Weights of a small transformer language model.
Size: width 192, 6 heads of 32, MLP 512 SwiGLU, vocabulary 537, 11.8M parameters.
Training: a variant of Muon for these matrices, 224M tokens, 6830 steps.
MLP neurons of a small language model. Each row is named by its layer, matrix (gate and up: input weights) and neuron, and shows model dimensions 0-191. Each number is 500 + 40 x the weight over its row's rms, rounded and kept within 0 to 999. Numbers have three digits each. A neuron's up and down rows have the sign that makes its largest values positive.
After each neuron's rows, "fires in" lists the words (lower case) most often at its 100 highest values on Wikipedia text that the model never trained on.

L16.gate301:483491439442425607494474491433549498480532412378508481499562484495473514498492494472533440418489448498513550484533533453453551477477456502511526511562514484453449490476507528520426472492496500522450472439550514502488472531463510507500478425467474519494510546490554496480540503518489533465494545484506541491468509439530542524448561532497539497484566499466527429519492485527467521514488488499479542481537495534527504402485513477432537536567519478471460539385470476455550466484581521528592469564436472526533528505575527527492556487530521552453465564402431515542525447488511539444
L16.up301:476444512477545460536579521495491433461541524509514410551443498510492533483498559505605474475470556533505542559526466443490496468561473574554540531561539522461577560516538502452429492470507552535491469432463468464527501470567523544426573525507550541538499450429552527445510526501535544530457498439540530425436457462533473522567516551519525462550503526505435507468529495526465488468551468545489504502517482522522460444438487517534518467426519500545508469459466522484511552538482461530503471464465514383471573520523431537511512515469516451533536468542499550562484463453471501498
fires in: "of", "to", "website", "preceded", "from"

L4.gate184:539441548455574521389481461488573451467580554513536487546439524523432436488463471546594478452432564483498478446548483508488480504523558584482548450535441459411496509492479485527481472476487513427528549493464525479497476489509478499453513478485562488531549510561463554514485572454416480478471480540509494479464506499477528483486495507457539475520490537447446529448518473450531457534530435498480505561532442617508503461441534505514506492483533505434426532502551426476487548466462502498567482595469466450470534520534487487476526491551531503520496518429501488497547489488526482436
L4.up184:523486490413532508460491435481574533501558515495575482586404543560429463486568480521505493479418524475489498411562429507517499510473531481476537440515482529434472488461489470493476492443539483469528482493500502510446465483476472470449546489440579467490515514548460543520490573460457440450475512501483472473473527527491501494490498486466552437510523501468467565487526447483521478545593415509501524576496440590517471446454572515521513470455533564423423524523531521475488527511516503483570451590517516443414524513532461501509492530548513462505499480438528513502503433507473513447
fires in: "from"

L17.gate333:500437438497465523560519436506507494509489549520541456544526488524563514441505502506533510498576515484518533476499481503550432496542493482534504561438474513463501498546512537443552499442514484474514487561505503496495457552432431572502493493526508505491486493487495482552477432497483417608544494543595499514529505455503506459553460459455494512515566446474546599508470502453514472482443506438558463517483492492471511563500452474509537548464510495434495543436584525519487471488597509500581487473504528484474596556489398490598505456491466561459434502464460511542427565533496470493
L17.up333:473587536470477507489468474511467514552513476463503437484482509531567508454475509427528448465490486554470514549473453509483553470373507463514538538508458542497478461498549467541514614537459478523454515555481490476483510503535437471485517548440519515497481569432513425534499557477515524485484470648494549501533450442505404515457544486534489492537461502546458546581522462526495452469425536473511494513478609510502477524541509475514513546483583556459485409500529550521513476509528434458538535495490438494485528463508469473543452526558461480498478555493457504470520483534532487560
fires in: "years", "year", "early", "law", "jewish"

L7.gate423:539495486555544464489530463482396496458554529473411516543536509430541491579486459417473466539555437503495452542457505447526569561512507495544516517450491500483485394571513520495463466462475471521537458531554471469431543484465387451531470461484461529557520531484508549533436422510549493489455553449531512447560547567493514483504513512526489563506532488458510544488527554493512457527482516448555464517451475565442561489465501501513467458493478486459527517519528482508458527507511481552516526461532483464504462443491561478532422535522562451452525494567478444589523508475502452451
L7.up423:548508391426596518469559481426484486456499543532443463469418519484451541503529512480473515482490498539524479470480453518515443519489528477535586560555532547460444434489533458521517514369513437520613469521533522452514501494537490525529450506514423423493501551511497468507507470489534561447497497537521434509482485439440551485452494525452510522478488502492515509470516510546488501425577552543542495567543497484550540488496484481551538543560557513548464532451559469453475510479458512495526513430481472484534512518431539404496474525563490508531480474569513440477473462481495493522
fires in: "that", "this", "what", "there"

L15.gate158:481507525524426534471489510531477557505481507623608436506497487481506542520437459573515526561521432482496495472481428492540385542490457533540489567493428432513540486506524477527473512497483516449508514539489524569476488532530527453549510472501501551521530477530531454487501448474519609477546443572472500466496532448477520463573529491532538546525497488446494531473490539470484503588458490585511483446501492534470505515573572477493525433541448594530520491505546531504502469563466401521520531484488509556521507498543570458459506469512471493490516599517515527480527475520479469566
L15.up158:553453472518499473454451490485540531483494564578553441560487548512551506521454495460496518483486604536450420522613465486484511491605519465464538495534543522474422553457443578494581504500542492512465518451542488516547474454480502458442580445499503547542525461467520523527497483504531490489575557556518483522487497475534524479511534545566542562516515501494539497549523462457467504484482504489513519541496403463510474433508518492500493558474497467491490469568452470507475528564489530517513478580483503484503507447378468506441431513446435599514519450471507466481515548527536478507
fires in: "also", "through", "throughout", "of"

L3.gate49:505512528391433509511480539489507461458424587508528404504551539533539502476507557504469441480576523490594411492553512489546506538520513458494503485515420526443520477512473520536495521450492510479454487491475562479435485519571530481494491521545508506560523487519473494527460448445472477556517519406499561526521469446508390439533472534463511507537454542485496428467483563530468458499465460449428447564538520479552419519501486445503491485494465518463508485552543527456577524534488542477496574442561499489476480506431485527505515477508530505468445491523440518452446548481563547507
L3.up49:492514472457471552513524547516526447479429510504484507545509540489530460455489559492435444438498471460523452507531482501508539531481555519497518445479436538413556482547472549497459568480516536482434492519479478437461505525525518496452428530528564543610504468541496521443470514441503498526449531405558577541497396465539455468495462578380495473503499565534449484456533492487493420502480470463480516505480478425535536469544527466474531479457471507482536537521531521467557513565507501509488509517517468553409505494409503503479421525520484486505466480448512447489514565437516538552
fires in: "found", "county", "round", "founder", "announced", "country"

L2.gate296:565506530503554550429588430524538491490522477482560511574477477494440478505519550498563516451485528461498484464525472473475455566556534564408481516490484483470510486530479475474470428517455484481482467466502535497507421485486463483451477481457511514457494489533464524546474596434477448502421455510489538450483497535503570438515472563516542488531487534447425573470501438472485462476510460453503550530583560550550591427471542503527529492518551499458404472492580422519486486502503480519539517488521454482407524482480451495514513557470498492500500449450452534541534421469488523472
L2.up296:455489516458575557446513481542494513502557477506532542547436514494459454486540440502547457467499524482493582424547479516482489528486501500478564496477517579459494425509475496423473448482515489518476475474502472526477445477515415534485495542507524565522539481529508535553485541492456465497468455494452552494462539525437554498474461551460569529529505495482403574474481425461507460515512441450471536582544473526507533431497534506572507536511546501465391489577554482466475526529473505517534529555486425529457574458469558500475479515558497469481506445434504493530565426480451577451
fires in: "from"

L22.gate41:432603536522474493445518469513486523496545456597476413511541481426509534490481456470499479497500485471468525490458543504461512580493416583525497412538551537560429542527567496489573486451466494455480579501462512516509528458514477488497543533509473596435467530487494443455513533556506499486553563506443518492506497464484506514513525538512498517497525529512480528453468564601463528529489461452508577498429456470474516526490504515518452498482429462451516503553493459515474546500527482524615499547500460517467518511385502460506491433467449499472497421476513518461507443492509433487
L22.up41:480532500452528558458497463573475492458506461483467497536479540517459505518506513470527577492527565639496564504539562457511393465486492501461402486527521465521496523459462547451624360439537503470532504570576559497532522513434543508541540517517464510417468522536499455451514471560564435443506543469509476469470523438514482551557431527443566503515535517530488451467509518532519504527519539461501479498457490542489500473494529432475474494458517485536536461522519536526455505489539488499487474511502564515515491483521486452487511443495484507405501537455425514527543470519477481510
fires in: "national", "of", "general", "nationality", "kingdom"

L7.gate301:476524572470476430424543583464489509409409521499492490479480517451500519494570538592516507491533565465490509487501533514478463578546400452468455513564569483560575530491474529518469466484494469486504478445517515502513516460518456574487479467467536461465464569538493477460479424465533531454489495570460461492542487582465504519557536516466470463453525531525454488443531546443526501493524558532508510512480533500485538585455486490459535555515520477447543540541468484531534550447480542534520514521451415477512483481539534463474546472467532593467552486533566459496492442496525575460
L7.up301:521570460488558471527499529569564569493468558536503438533529530537534540556556469528515496443528500549601478550512447397478553493466557517494506436472567548500491480498527473499523435521503528590484473474489495494521486551567429467440496476473550437539510486488374506569492509495465480513482550530531470561479489506471448572523465461524509517516472444496497512479473459489507518477565482489561432499548498567492560518451538432488493475520566440473542510510489506484460436491471570505521546516550476509551511454518547504502562528523555579442416500484532505558531545488483479536
fires in: "city", "population", "popular", "community", "album", "albums"

L21.gate119:526411472506508505460424530461540471506558461375490478484478517483523469464519489406515512517576521580557518466493510526547550463498548484478463458524450503504564574514500463559519480453496547533490542476487548499492425527474459467523515490456504535488508524482476565465548508520522521477445469433521414492475504481540509518541544472588498506504480550437465462463448516518533465506508493521480477543475517488563516522538570508547578476494501524528499537373536520588552491490484547551509439452539415446462440530437471466531481441513539519557493510465530454568498518428464461500
L21.up119:554516411534549501484410583501511508545540530494460531517519462461533526566490568565558526467516502521540515527503529481419501497496533433529463527596518498475515567555458457481537428419461568403507468488446486444501534519473464523521520436523504564440581522554506510477487552532467534536500475540540468540477495518531451461444582496529500514480452481493433461524500496463508451484498498469524451427499528535495510516533470441577502472474522531493466520532516488488539571457469512476453582442474416464486568539535531470476559497501488546489474518523539459501520405456458530537
fires in: "for", "in"

L4.gate172:425596520470555504498496459485522509515448566535461516526494566461525512510486459470487454513507529495538534563552464529517448537539559442499422496502549492523479455489443501509472497497431468467533400507475526490459447454546524478521488470474546485514472555502510433559503519487496524485472520593463478521501560491525514491514486564440453468446539532491465435464528552464542563485464547567545508464549548501533536468453544496464458481508553584551537447447524474432523552489443616556539550552474497476494505500484505521484563516594570475476507465483456444463515506539437480427
L4.up172:500522494547451528495555491517526438539571482515508467492435440525475528430483483480531496546527530535478524451503421475503512464532453543551517463535477493488510527444464482585466455510497421568524580526557500482468512564491528475530472427492416454488523472507545460511510493381569498517479580558449570532490562457538498546514574480474517520560402537479529490462470426499464388528436424494507506498472492466496490503549498473474504451476473507493539523470509490516451540493617464468468496516547554477502497477465480469532447457509427471425496493481505494524450540467548531499
fires in: "development", "however", "developed", "event"

L17.gate142:477490486493545545460514508501513486381425447484443538495487482463438560540514545483457478539485544425534526558518516588545483509548536494504539533525515452480521483519454481597525578509480428546529552560471511504540525510483452549472545547496452550520464553400515530537459502538416561511474487504462469529457524422530526425529508467496507514542484538507429465592491537474497581491528512487554507535489505521509453528548446474554509497568566450519499448532512521503451503525511494522561537466567440507492431506493518518485459528481486505507480520608578482556510510557469531476
L17.up142:554446414461564520529491494462522435474547532460482486524478601508497511588602520476481498424522496518477627523471538429495518554486509470520454474499515532535513462490489473504506508518568433497538553514488498511462587481507488482522432559495484533522487525544459468474433493528513567491467580543525473483532557454506491531551518526563506557451478508445520497494504496529530473495463491526547487591490570489454427484489449519503544515473554509415508501482493519447471526505462506532500442420522479455497469434518519399517552531545478472483480517568447434508441488578505505556
fires in: "that", "which", "this"

L18.gate368:586527505486478549488436493481479480495483441465518499504524450444448576484464514514489505507469488523535540511561461475449515499558453484529576535489480432530545522519510467472539502549552543486531459488516461519411447491478503478476547514573471571496523500525520520462506543441510447402521476486438546435512546585465504463555576445523517518474470485578402545506521514511460578459479478421436507510474467518470547489470511489457511494597531509449449480514516547563513509575526476525476436555486542551476511466405458498481486512522601526467454518505534482561502422533502505512
L18.up368:466530516505496520525517411541493487564528574532512490587528546567440525553498476519476447486523509455447533495449519533507544529545505519507533543537487425490557487562497554445540439471526496538511502411575507506580556443502539590471450499472508477514529467544469518492522493524475513560423592398522474477506518526440414493523498487452506526522477460465443547451477465495473514457391562498502545456549432554510549526507557585544471488469503542508557461505537436443524504499547511563509474459503518510491450456516517508460542494523542505498460530509448512563502477506441532493
fires in: "of", "to", "for", "with", "among"

L15.gate402:538519503473471533457482535463486468558556599524517512487468504518495431545422595525545569458557582489546527530454523460499520523517515553430516535513500571506448453567505483446513458444542494468472574530507531499450486465480455459491548519489505527499475562523463543463524506498516522515419505471504571431456550578511482468455473475503554463551496538533496540582530508495515464451553495471492507504559541519486528448522593454497537486403474493500510530401542529479446418576505515491550505470485439496585474447532521434503498437501472519511481506455511503492439510559528476501
L15.up402:550472491519572473445446505461476508467495517493454509503591457540435421546496491490499533481533504540557481430489566461523509461502440525527539521533540483467552480556429512470557478505453514480589476478590457523459543510453433463491505441450468548425553465499484507496551478508431469460447480483441539544538491519507447521490476526480488476436436559545504509522496498521438436491472434484571423486512478424526459571456547414531494576551545503507458460501486497492520536455546463512494516453457500490483520514509550539513603473485502577518513539552556469510499494507487550574
fires in: "of", "for"

L13.gate185:482422514449484554438527581506498472407415438507457566518495520543461529523465494522507569481428412443533496456541474472435475500458428453508459525507514571547478524498522546481467492403489459560524513460481563546515527520530454488505541514523525501497534567465428445467549425530515467495417451506519518569531507555485515486553492549499495564452501498520507495486489518546490444473488444469415461506535478505496456462509549530472481471422501532480521500487566494509534573526452514469507468431529456489521500498464517538475518540453541619553485519498599491501520493472451493478
L13.up185:573455429543491573462457528495482508486502453446581487524507484455464530548450510470506506550531571499501484458524476500516449476530505523502454520578511498533544458496533534442538465526529474489587474495495528529530546497506508548526455456450462467582564496505589533524533431451486452461587479517577539450489486520535510468419491544464531461457565508510486570444503521556495533553506428442503524466590529469447516482555488505537536449550537552527495490584550568499500529564501516591455555488476516543450487478446550518471495496502457442488442544483484508493465514462547488563
fires in: "up", "a", "upper", "supreme"

L3.gate149:496497504550559467566500485509503457534510509514530552493466516499498509589510451496433429516518516547492443479544435472476524499551543482485479456524515523439516437439539447552509452540475461455515474487500482472465505548471521467513568405537531543440506495461497480492494472474493516438439439571379518521475574512469512456502488446504460444483524548420474521450496406427464512501466491620521513485544555465485488448548540492478466463509469456546475505436522485502533541511511557498440524610523427535528543471414525491499533511469478473461420495492523498491466501488508469419
L3.up149:501504521590553477545517535511455455508495482488495530478424475493520510536513455496481479530528533516515425498529464482468533491559527514502459432530565502438514448442540474536549472574422488450461472485493474478464501549482541485513540388526487521467535520470528459468472472450514526451474493589356518518500588470463496491491514442510553504502496567412471505473497414437462521508488469608513486498502498465476437418553577457511469487498504510528473501464508484499497552509487573522432515596540470497533573495432510476495496491459507508462420479503516529458470513478525495416
fires in: "development", "developed", "several", "event", "however", "steve"

L20.gate336:470537488585467450538475496505416489564502519494430505445526483501528479544490492523518500479570518534519485453540516465502538503553528490493504558501509540414544529527583520536481525518559446557482424523545474547523577446502519481546472448468358539535522423485545526522528417494522494502494480507507525440570461516493520480497541570522469489502478497453540493476452459493555484422523581437510495515475495465511512474545492400422469519456512461530445508472492477512540546521480545476538589450498553550457491507530467431510507536485476542491466492415528448437574527491442495506
L20.up336:498486500546481513520496517532485508519483495464519492483439473484523459501512477491483547421497572560556495485433512526503520464472564505571580496525505552502541515432619496528497467599502480534469514446538474424427595494529473528453477515523519487521469495483492468496501433516477524515496458539500484468534489506589407437486451513539467475485515550519505527557537524585549487410532557568479529541499528449491478488490516544461436558481431498494516502442543524460501550466451487530543494477456525556464406522459546494559534565499490502460579475453610498472562500491535525466
fires in: "the", "established", "among"

L12.gate325:609460477507466503498517486510488484507442468560486429508517443464545569493466472451566465488495511550458528444527495504545428535537507483449508441475498499516516551546518482426500538472556522519459510459546493550489552485471479477539441483471495412503468519426490488506488467478466476462487491521527526563476496430523488490465457523470441561448530511508533508547479494478475605536522375353502491445485521493532461569596444432531441471531540520458479522504483527502538504539557539523525501490526476464467507496473519558505436449513442474523543511437437536530485491591495529518
L12.up325:536466441442518520512498498560511570528499499518483508560514526481493448494543523490537442549438549515505486436388573456528442414536460501474558483501451525489574541519497527470468421515488510475464420558586521482481542451489552489508504456444458524523538549526482443439489454556527425516471480507563531512514425475486484528504415517448476480506492531506510576524484499378520498498446502497449422527501485535488509457490476560465527444500538496551474482511447446479528464495531519474504512564482511462484517473525433566529497509453434551462458531465527468612457500524542528503
fires in: "south", "southern", "professor", "southeast", "professional", "collins"

L12.gate71:511503464466498503523487408472507430486432451455469480453535515471518519494482514471519549507544534524513542481516499530598524486510571561484513508572508520522535480497561495481513493454513535545557499441507532437457482442444537510480518554479482509462543519461495509545487504468540590543467452436583524461525511535457500500469542474529544511531455526452509421458439540474491436490512465540507451472554479593519532481603523516529550435546532422509503493473537517476515433476468573391552497493523436468400471461524467464460509477443500555490499548480525445476435511544448508566
L12.up71:479564484525509537443481505487481460487500467466455484528535470484474448633481512505539500537538472553488483485531459498504547492455517427514498569540504384421479497529509507458498544490538520494486490490400417455494455446476482438552529487502422538533482514492528535469516511473486564448423522445574516498492522528464498486417509538526530496447568488494512525544519516478458401518538538528488540549441464488534498475447421517548530531515555499541463493446559512512479500491516367457445458495477494502437491616544547481513529527477566510474482517485483517518505506540548503566
fires in: "to", "against", "for", "at"

L15.gate182:515553468462514526555527464443551523539505568386473514500537468491438480442503569458515466534555456442484513537518452473481514488465443459491523477518479452489435532551469474485528521468553536586481487479555542480497499421460512561510453489466566556493477522520499512510514461457493562482510499482476432500444455580498507501400478519551583552524504491482458486449514452481492431489547481427469492501476497523502493556508544516424536477495517470556478569438483526438516508445494505401456556451577489418479490614495479455492562490546552504471512507547498512512506558507528542479
L15.up182:494485483580478495494512569489550519476513563532490537382516496428565472514511534558473484521537487497544500426456501461467556566430447487545499534548469421478536487561535524510462503441498464526487485541476584550476445481458453483464515480484442554547574520514457477448475456544494479512534442463499499453492542539509444481523549527483504478506436574419490525513574479518544467505502502456548411530503450534510496484525490511452522508479483521455512552501489528441500559528579485481459514450474570470602553463528507445506537560454574545480460525526449488500516535540558449441
fires in: "for", "on"

L4.gate24:515473534523530475500534501477558509469506481509484477535494463547519482541506505415482541452509566481500546584513529575540514448544462492527526487530478487551528516515467466505525507497456459426368477512515395470546504477514530513538479547540490489571501532455503483581524453504546547453524527489488562537430526468491483431513541498546437424461474558439517455500487477477466512541481451474508548483537561456438535475497535478565518435432551556474479486515607493519451543550518436404485491509444510440500535574473497527472575511464559527464505495548468458431444486490518487534
L4.up24:509564519500473471539513576419563623442476486504503509541436541470555534517542513525541487523465591469573553573500519544513563527531516464476542491465483477520428507543485514519530499545560563472469466509472462465494504546466465409478501468557480476444495472493474476520505445480510521467499509485468507469485458537489516493453448547482480421458470505505508468453626478465537584485479510502541470494505515445559544500507567522542482509470531606433534520488537452514481486526558478480429556483435527527460556521498555492454451489515571556420502504498460492563468531528521541468
fires in: "country", "county", "council", "international"

L3.gate35:523607505459495473524472515531522495511445494524452486550451508512426458456502474421483516527587523453530486476479519478599480519505449498539527475529484414517497569445474480448506494488595484518467494450523511458496457552523511519471466525462526573496471560475447569490487460474475471537564460482452548537469381547492505427558470477508517458432497453495499523482530462500502490455482461474497560528517481464483458492529587455500542453470521465440514572499534558569468458450551513455429476515500497591526478498525494517481512442503600498583476512530473461487432511540475479558
L3.up35:561530461474497543507535529506566487551515530471496537521467499514501485436506497521535524548494527441501495491448546504505510523489493501590480505495417424456488466480545529484457541482550549540446480449491449509539515551446520526482408464475512572495453502482416564526466470430544503532498487449469564446541421522471470412490445446466482460385499461511449449426489473446537540472427478491521509576497469465494505470514562453466530446496518476505457543516563510475592507471465487446428546468453477510501420552511524492472504458482512451502536586558496490434501500442495513448
fires in: "country", "found", "county", "book", "founder", "books"

L4.gate334:509490518565456570463409501470468450463412454524500496554509512509482534543542504487495555321487519503543512430485471466469493553501489465524482484544504508484498376518518462552526501530526408424557576475483486557500562485530530487488495455451462477480507554424492478546489503463574429472514464501530450590449549522484550507477474500483506478513546494478470526500473501500585520490495479496465500481470564492495476545596438530502542470508520529467468435507614537474529526539496522422563493520487489474506500585478473530474501501462524528479500536521471512501471509487529534538
L4.up334:507434486554441573477522478546509469499490410440464476502558485462480510478518504507523541407523555479504497452551472532445434529516479439529463462455500553533541408556498462465527483515525400439533616490527445573461560531514503481488513445492500476499458522459510503470551518478528434478510525452523453488523458444493603460524417451503494474460468514525423508522509525458587502475513467476454569474479540504574494486544473542514526459459448487468456429469571537480558493526493476463475467556505517495558525540446439523509478516502570499482478513507516506456506517520591527533
fires in: "up", "cup", "support", "supreme", "upper"

L3.gate296:529540393410464414529572488521529477530545483484519512530408557418459518407491513437510430512502421469539505518559479475555503546521524530527541481506471478506533500537553497527473556508550613547430475429500502521443512462533495552537509502442508545454509518495490502533494458526489420512481534540488501473530466586462488471518475441492497507503512535484541460466420503527367500503459506524493470537526451479471498506558552475520485464494506506542503508529467523467548570499463530490522499472514520573524524528476507495456466431583545446540492517535575545422504531503477535490
L3.up296:469543432434420418554535500578550504449566513484499506570475537524514524422512507483469492472526493496510484529551479502552470514551535511472601526483480509519552521544530475531515576525533620546423527491466476543474560470503526542514525508495486550495496500520467509551481465527553461485504563523470496526526414537437517464497464429491547481475554524463550423440435504514404495502434502521525475529561524524469548503485543487516476490459507495531442516515516497495576586508445531459512457492551494554565529495510516468492504421524543460531462478551541515454456595463440493512
fires in: "world", "book", "books", "good", "wood"

L3.gate508:519581465567535515520489479516472406460519546497495539492475497517531504485535507501514479473416485459492505590490474518458502464541554520459467521471547522482555475492529511513525462524415476468535462534494542531521464510465515488549515523517480511558536533428444518589453501506580484464478424478471454514495589558458476585456495475521549540524502538503462535514432551536546545458412480498536434514562534529468538447480496511503485581553457510475454492444531454447451494541523526556475476489525467430552578619460558436511502497556514511465414472489457482503441476468510490481
L3.up508:491459503452492473496461499496529561540497426525523518527470544547520489574486479479458513540588548595555513462519533522543500479460525552483471471490430491553572488483534519518496536472490513527504544514442516430559451501470543438459526527547480485478568521525543437456532539471492488513424554524529531477462494456539568456469493462454513549463545465444498516497556467480435419481444531494507527539533503416519434482562492469531590478435567426524566447527536563467546551462485504490522504548465413465531454414504425506539531546529489495532492584539489493501498488470511480465
fires in: "development", "developed", "however", "event", "even", "several"

L4.gate159:478483502487559500510488487521547547545507488473525507470513452469508491442454557531480482560480555584478441491455410552536477411544553531462547525476514481484509489490488444509526536521497541452484478538560433507411501534511568474510462561450516556505495516545510457562562570537515500518463534497452485494467433527552539523519561536457516543622476498392510566523472461464497488526528438441525520485503552553541533501522512516514529540484569483429477518477491492461478462531571461434534508559557474467473558500464581478502529504523504513461522365510496486538468524507529540460
L4.up159:501483489505507493407487458428534497474474529444531551508463530518452479499569497560556533502505470408522456473526508504484511479528478524496401523541465602539471445535502450578517516490501497489499464499451500560520445506424487498541507465523488483519514557459469484464523500475539604442445468470527487486538516458479521468385482476468499471526532495485501498430512444510459488493521510491564499599432471540450514421494530470539496472439504526589485506558535410529458502436516554529520460453483435533502506546433400501521505510524492540510477535433461541457590523517486457489
fires in: "from"

L9.gate202:581444524471472467474551508565506511491525478497542488506519468464441458437452495473508493578553505435541434544460457526525431507516583433463517541479436524455507485545514488465462451438516485520451487505500519480516439472473476536518464479532474471479511494448539499449445418489467515454496515520541530469497504470481489450563444537514493467476427549539498502577475452460451573516457531410483527463524538459460445542471491482545460468523451451444430482495511483445501444544565512524482499543520482489505407502474523502581451601504506520439505540433503555533568532591460462538
L9.up202:426483500503462515467455556499453515538507485465475508489514480494552473584529456502516540499500472479453557528477480521459537521520430484452460443546547500532483562604528527517546447477535452405519494480438548511492551481505525550535528487451551534450475528559497435506512477464483513499431436484509511583517528482489426574470489512476440542512488530531490486517476522528563455596502499493475538508491532452554473413541440462508464526538482553472496536487544481380491462548481552504532584498503491475499564431534546610504560461532498530521453541510570525460460434470501523477
fires in: "group", "would", "south", "southern"

L16.gate4:564472456491568500543479468552461528461459470484413472468564481476482467524460448398469410487502425483474538526574494512486544564559476428543554564567554507398489530528474492519527540489453503462463485473534480529507501497511602562561466479505445578502477477434550510494525508501456558551450542508536456477502465509426468527520480457489510500456485492428542447534514560535466527444530539525559513483519486573504504462453476446489457481500525526483469471528537568440517475525563547500497479505538495528464484527533496534527418501528508436433495524491497431584544512527499469513
L16.up4:501495488475535566493458442473473474445494506476479483470525539461486539534479452550457466500535479391476425468472481459451532546476527437550495570528558513400570516537496451494485596522508506540471510448448528508470542511545465520505381496481360479499561558441506468534482570520454468537524558530474512498483500501576560514505465459474505555447469458609486512548533509454488464505474505457466438479496503503556429498506525516473493572483487494485489436498507556483490437508532574558508482463483407508532516452488485473510559507516468488505563529511514480521531550488448506529
fires in: "this", "that", "each", "one", "they", "there"

L20.gate42:489520460515548426476492433433444483519514529524505510474567469508474512567453418483479487490458458450523513415508491531476550446592498508522585460535484487488435443486491532526539507525541497499496518599580560534557505435490500493474443541454467478475481593532551530535559465440502462561499465552536596478560468508468545524545498574471427597525480481489557444509491495519472477549489576459519439514536458559540515501546459500523461552495472518454491476481548511565475478516494523505509504505514508480529443548508567517519580563536503449482513525519561444534538511500513476479
L20.up42:495577524438483568475475535423445500426596566498490518570506438488464462517515479555543565466495534489542544488509477465543584446576499519480538505556467540492505438485507577504527536456522463498575531517568509556506462411456488465494543495489486445469464543461464494458506455527510537494547507459500554551444484482523530470514508437502505497491500508478496509522471569567502514583501490534574449536444469474498526574478431515435488575470404509531487478430479505478523525577461556531531524514486482473477460493526545515444481467460480463445498483469531509537450477476562574447
fires in: "of", "as", "because", "among", "that"

L9.gate435:502547471534502484551511471518473551545505495533446475544461481523508406492509490443516611412550460575419493503531563497473453560465485488450444516497512501555509519492493441484503492460571509489508536532508472462545450503487421584582568508545476481478512495533521469498556477501489497537463551465558599517504458521480466477564468486529514526489544500504527511470508531548524491430470533456471503492446524548455462551489492426538540564494515481516538498446488524423460501499525509466486465543500394525483572448551520391505504518468474447540449540568504406516560462534499512481
L9.up435:530626498445496487523495463483498489517469517455469494573467512558438512434487479485495505412601492540425458465535530491488466486460560465434421496508509485512465540400500498536543586430480470512471528487524499474510485558452503530560470536451519491488484449512496464579497575465528499535558503538519510495534481517537527521487464496464456462490470558489510565544468584529544510507463533490545550519388505589487439542501446438498452555545474503500569493454529585507466479507469414510535447467505457520523555503532506431464503491502487542492527474474509415522458488476509509511
fires in: "national", "regional", "nationality", "regions", "relationship", "nations"

L13.gate201:580477550504503493489493477512552533519473502552531488476498515509532442498419499489564490495475439394453516453491378511502495410505529557449465518520553433463440510566448504466515474523496491483534502482553428549460533546461473490463492430506526525417445536517550506503464524546552497486475420479543499550562540495475488436584547457484512479574522556565554440420476478492455463450487479533555467438535545537570465508510566503485500481502504527496523489546513486452517506524515514497484485437526496597558458547530502534505450513518539551524439500457465525519473571525549487528
L13.up201:504519488507508462440526548480538528465554533539468524558496571585500551504501523479508516530467519532492426500467472441479502568551441385563469443459517487481446521467493466407490482501471551527495523524488449550480480501478492462510503467510492510507512436476541554469432501545488559548530488452560498444523454441539517444477478448498499526464451437472459458489493484536537490436481509495545473498486556522485427617459540518546497531485528511446438427522582513504497493464567398485577493521557431462436481452462451482508484450478463479491543484447509404483472461536517527486
fires in: "through", "though", "throughout", "college", "although"

L20.gate351:504494551530450480534436506492407448543486598461516482515576517452462463471475474594477535450483455529418521549540502532451462483511548502480516501524504496559461518547459516516502560446520515590588493576511482481478522472485504494520450534575469551479500569422524524502455513413482509538461514465482438440537524466514478448445525448533529563551485439491439430480433529449470458535527493509486483434457462432552510514528551495521523519532460571432525538446510503455472501586510492486524497483436505529530502412480484486513481519595520500531491513446474487546473504505503465464
L20.up351:450501511457522480478500516534482417479506475542585525445483492468494428494399495553460514483466490489542538486502401514552573510518466511511478517507465491563515556505571513558489552466470514445459565454532519517497535450575475575510580522526557442466481479555583552487482543495497523469555531515524514528451411507486502510538520539527579555571471461524545571518480529567447498548467516559481504489551426499493512525436502502491438463456445554539480519569462456440540519456554480508430442537601504478494468520512511472485537527520544504534524490542541483538520452507518539477
fires in: "of", "another", "among", "other", "further", "synonyms"